python train.py --n_head=2 --positions="rope" --init_std_down=0.00475 --optimizer="adamw" --grad_clip=1.0 --warmup_steps=304 --decay_fraction=1.0 --doc_mask=true --train_tokens=141100000
MLP neurons of a small language model. Each row is named by its layer, matrix (down: output weights) and neuron, and shows model dimensions 0-95. Each number is 500 + 50 x the weight over its row's rms, rounded and kept within 0 to 999. Numbers have three digits each.
A block is one neuron, or neurons of one layer that tend to fire together. After each block is what it responds to, as a language model described it from the Wikipedia text at the highest values.

L2.down22:456559527484410517563479468496536451499511372565472469476496531524476424500523451501491563466443500468491479452502553610537473500404484490521405543520503511423591436512478450396504579486569554486520505632476539587497508553525476424454468526470571592501529476534541403480493526540437466524
L2.down49:529454488493461524570490449548506597466519429436449556525585493470474456468460429465488512479424498490472463445561448498534528521411483532437562390519559556448580509540580579443545535479491475451465514579506476554459554580682478513492466486397516569592549413518470541439478499529442511448
L2.down86:477490518515430501473471469541506521486574395512462495460542508535508450524521427551582487514420493544547422502517589560502485546403531426512451481471570510505538432567494555400472590491575583497449454534459485515458503506553533414505433513372476552451469439520530500514474548510475411561
L2.down181:434578482534496519462498494515483458532469500520498509420536595538640475469551493560487493517424541472516513432535534574647454505448498491560556420451445527472512469424500518410495543467494610484496515536492500528494420469561519562432533532489599525380414425444489476509497437534470485561
L2.down271:538471526501404458511427455515476586464509540425476573533552499490455458486467441495487596476351511528446444470475472513473525503444444495500509415517526546478558518531576545463497571444544473520499482542511452557490498552627500512473441501356555559564564417471543614475464493548463525475
L2.down294:464508581522382497507521424549571458508399465535510467458525548430575407447443559421508554523406511529531553400524541507491415529521484469524414467441425477461516445490481544496492515537550486490514547592422476605468562482609584481386462542458568522499445520506525538523492570531444454489
L2.down296:484576534426346533514552453579585487526484465472433477447554496487481411472461430482474530499479490526541426525478559583533550484423481472464535461459510504399536467503469531390562566427561585425486519625482522543458551495633480490514492569479568536561441420538506543476479463532508501524
L2.down361:451611488517429512508537499536559543562467537510489515494518533603468470509512463578491475492513564527494468486518535475550508483539545534482521415592493538535566441369435473387502491453460515521550486501425489497542510400486596467514508559447558497460441398459562449513515425511539454451
Indefinite article "a". The lowercase article a in running prose, usually after as, is, and, with or in, e.g. "as a template", "and a member".

L2.down72:529533443495468550468448464490544538617405437526503566513464479484388474539425551521464501527451542389531407519537508479469541538545514537564478463615487483424508382524531513587516470485530426491512526443491535473619513511526491455525545455474487492541443447440489500489537479517501494532
L2.down196:529540445474446494517511515467537525441567539383513586432575489454427470486483497424453498485504516500439480464516444491440453540571477467470428565469561582615510511520561596548521464508489471553531469474467539531593457517489520480509487443514465486388526479473528488387450499477570458399
L2.down213:605493490435472487491459470521543573522472363589489527487502455491431489556488496481531424518524549427571411479569465512555543524442480493482581560576524539538467558536472520498534468517548453451468469518526528459457475592598501372536538434509506563487494506545487481485537444538474485437
L2.down219:574547486409423501527508468449550568576451454486507455529469502495405457489474530476510387540552566449531446495491424462463469460520458552509503463465577509530517504591484473551485450568477462514475553436458490390531540594580529408596542471547603470551455471456475492505566517513494565481
L2.down273:548477516595472491491443457474539602512501363414448595518474462494442500516467467526522453524382534468517410534601467467550536578476449541505467467606534604526464506545550535547549496517529463452472500407521505502483458605629437461581520413451480499554498483454420517487482537499424445516
L2.down276:495542490520408472526456498493474507487404565428485536443547530543445488481504438396391491494513563496486470572533532374486480483587491521489432555544481547595531539477445575536568512532553423493493532508460514519568433445513607437512505517580539512493478449453447442440505525489528431431
L2.down460:514466449420453534505458524545510513593442458466500569463442469535450544568470518531528462535582530417564434520564408524500542472456488518476533411523570489425545429490427513548510475582507464454556499440438519507497549563592511403609492451465445510594387404502470505472574492554457483537
L2.down465:544447433394478508521445506491600526531425463495522502464496481517434521591479503477543489500610561417520475568558337563497505511405501438492545460466532465413498499506444505503530400573493471518531499460436456533542536576607464436498490423455481542500438432536521513480526509512473524538
Line break after section headings. Newline tokens directly after a Wikipedia section heading's closing ==, e.g. ==Legacy==, ===Game 4===, ==Early life==; occasionally table row starts.

L3.down424:443480469505512459494470436523524523432525517457492636495466478563588539530516478458436536471510468537527580530454574504411474479532503566557604541545525510473568546418468627445497469510451567552463584547469535397467495489504570570540629528497399419525564439453479538423559466456541526487
L3.down565:489425438445572526531602513541543449514506501487490483450525526430616496501440464480438525462477409550488551459519435500439482499462497577474638541502523496463492483551434548439501590506471542480478483601517541441553586597547425486514494510504466455513476516491496574502522477530506455536
Closing quotation marks. Closing double quotes ending a quoted title, nickname or statement, e.g. after "Father of Classical Music", song titles, review quotes; occasionally word-final pieces.

L8.down10:460538472587355409438511502490552470475558509574523483507479547576449421599548557497491522533460489420569536428586526549425484499518534448506426417563515545545511521467438530468494555385425536488499485522444481491531484462570458461430483502466499497482522536470562506573548444515525454441
L8.down136:420465479474472526527405414393569427421531547432469498466505496529515549541569486459496487512545518403433513506467511456496532482444525593447510475477596578551502509521484573476515452578465551522610454550474478531504451589516444507515532411485459561480460531462455398434438521560488480522
L8.down537:501445428575544502550477374517504512494485449514522498600595525574592523512463492499489451460526503489427392432498580473612483449497559489402567440474518508494519474580470496393486479553446530534491498544464438524596458521596470475535473499498464556478496462516458500575574454488451410495
L8.down631:488476519397548517510452541462490522451461547442439545521531489548477455472431462477497465440558484591359565568449516545452445545510508470523573479530459545432537433569505510456391537476493498502456569616526583551535546583538488600490569483560432532477507479477494494440476486550569505462
Article after prepositions. The indefinite article "a" right after a preposition or verb, mostly after "in", as in "In a liquid market", "converted to a", "had a".

L2.down69:565411477413504485536545561596544458441553634435448481523510472502439512555524542567412441477553479520382615547468674560445454560556540379509458496511539514470419512471458448517544516462558480508508517508600497437536493564489415495486508509509501486531567474446483547460507521444483503544
L2.down122:473381470529544537464504499513592470480523485565495452452626524585506551466531532543471538495437451491489562517526499547411613510492496574491559400469560562445503460509497544581465563564486505515479479418566530515558556520529469487567433411404453355602505496467454633536489527587534579485
L2.down155:451409499487470575533573505515493493402481563484483458474604470599480579443530499498491507464582499531512519537493608501535528471582529505576583484544561522433467390508484488516426609558445569605468402479513507561422573519460460450595465475522495352516542519483440520529527555521547529573
L2.down251:507503551476532467486486491513549478430584559555519501491523502478454427536440503487507409490503494546474507515558486449522487477633551475470509496533521517537612488530503421516504500515442517491490409429448529440522461578542530544439559514471580487526524430446524603578493530537538441527
L2.down469:480355429448493490515468463558536407426596514492527487494401540563572551523492534524443521489547530572502612510539497522504581550520482545554551495535510521475520507454462500536579532537426505528479410431546383502528531456501454542506480481485529397498461467586540582504511627528453495497
L2.down576:427439466495520531441528529392608463444464487478487461500502492493477478538539476544491460558483558517474594539568460557535506571439515525547577378481550475426449436453516556464504571529510477532485442337610464531561542493487412474577550440422472448531505519451458640473465516569484513519
L2.down577:477435478486523425595432480528472410461667546481564488445496526497485579538485522549468539484521521528534616527558428582473520518524446482483568417561513528547492532462504440435494526561472565489492414459502448432466550550608519555527574515447384426588469545478509529500458532547472445461
L2.down606:452391550371509582452557560546557453475487482542522539439569455560489473470541581490491439523557512577462485483455465465459451490586527468466569469479559388484501512497516431453433529508415535547479480468533470461462478540460526559459617488548529429539597492498459501502609493595572528499
Closing quotation marks. Closing quotation marks ending song, article, or book titles and quotes, as in "Lighters"; also suffixes like -ism and "born" in lists.

L3.down176:495499489471488522515542461473532440511516458518574539461488470569513486496484480411524524382569443525484536543478580513489485524441549544559486443536440551463595490542437558400537540427477501451562453559375479527543571513541449554421454553558483605517447476450482479524523555519551500465
L3.down551:449577521540494439440522451560590487541480481548535508435578503522516424416460455473514496512402473427517392492458514572512442550417471456448422505583491504495480510563511459421466587424490477458543562483436512485572572516526533549356539540486504499501466570501542487572493574567446468469
Indefinite article "a". The article " a" (sometimes number words like two, three) opening a noun phrase, especially the definitional "X is a…" in Wikipedia lead sentences.

L8.down204:558525434545399483481526450510508420427513525425528534526396418514457511507488389418452531496545466381417397516529510427553491590455517535467495514551538583535541559558501510535539500543604487473470495479493553584483533582555437466516502372575435525524449528498532452484513466444582469551
L8.down308:465505448555543587487490559493516493523495395427511407479523473515487503468514377471487537543453486536491425420442595498484556552563531449503575485559534511498501411446510486444549538496635506510488420472507518400544503463431423536508467575525460502451558484488545534525376436405483421578
L8.down427:535546505600523439394454503547461521446507519495485458532484461510477520405454500546487557473547498478433538492553529418466503527543496448546504591507403594508523545478545531518532485548555521431524492494477602485421475534534479523419476575487432450523405573550675500521536584515540506450
L8.down476:469484515322595446515460522469572463525444582432470476510496566496427539446460552599486398456485544542489564517477513486480455495586505510445528429468483445398437483551494505477501519496445522514615479497556480512546522492555529552470456486460481509490517391493476517512441601599459560510
Section heading line breaks. Line breaks right after a wiki section heading's closing equals signs, like ==Background== or ===Mainstream===, plus scattered mid-word pieces such as un-ani-mously.

L8.down2:547521451428454586479532476452468429462432550439530532480544521504540481437458526433491411442507463494513592530403587535563522424441572566548483542382549556540598432487482490451544532502502375462509471519587523498560526466616470523512602486555457475533506565475370441494470492530600496472
L8.down21:475437552412478474575532525527533566527493459492522499545538528580487501480494427518445532467559575507471552569389429494507438525578548525482541423433573521412491524489442532514443542467392435566536516527509418549476528484440440507568563476539435425426508522528490367542565587540465520522
L8.down110:456548465539518496479495423538453503340613472453486510472611528577468521449513535440443463557534506422575537531519560518486440540530583540484544593479494503540490424459522535435529415508471479551493483525502505564540515552464464425491506464544447497459577567453557534578503416457509460510
L8.down265:458451527501426473532486493427579470445556498493499399532475515565532513490589623373498488566516482557480536541449512566504410542512539458564519516519453525447464482477565585484480457484568519583445496563478491490503509401537428477480508537513550503488611515556551511491530482428542504456
Closing quotation marks. Closing quote marks after quoted titles, nicknames or speech, e.g. "The Ambassadors", "Fly", "RCA Victor"; occasionally heading-closing = or final word pieces.

L3.down278:554564549531437499520507426448478447520493464469443545486495519534609507478528415478454464433458509453439499518455569441561465516552510528487490564542524553616488527554528532587552564547563424579445444482494587543560435569420477410464553458666529477483538575447473493436503512467486442424
L3.down383:510544465490468566448475458483478451488497538502516512528496506516480588494466521430458514466503471528461474503490480435461509521486488519557386595493427578592474523555510525449508560482538459496497443551470521545524498477527528481520482472589538541444470531511538511485514500466527397403
Paragraph break tokens. Double line-break tokens between blocks of Wikipedia text, after sentence-ending periods, section headings like == History ==, or infobox/list lines.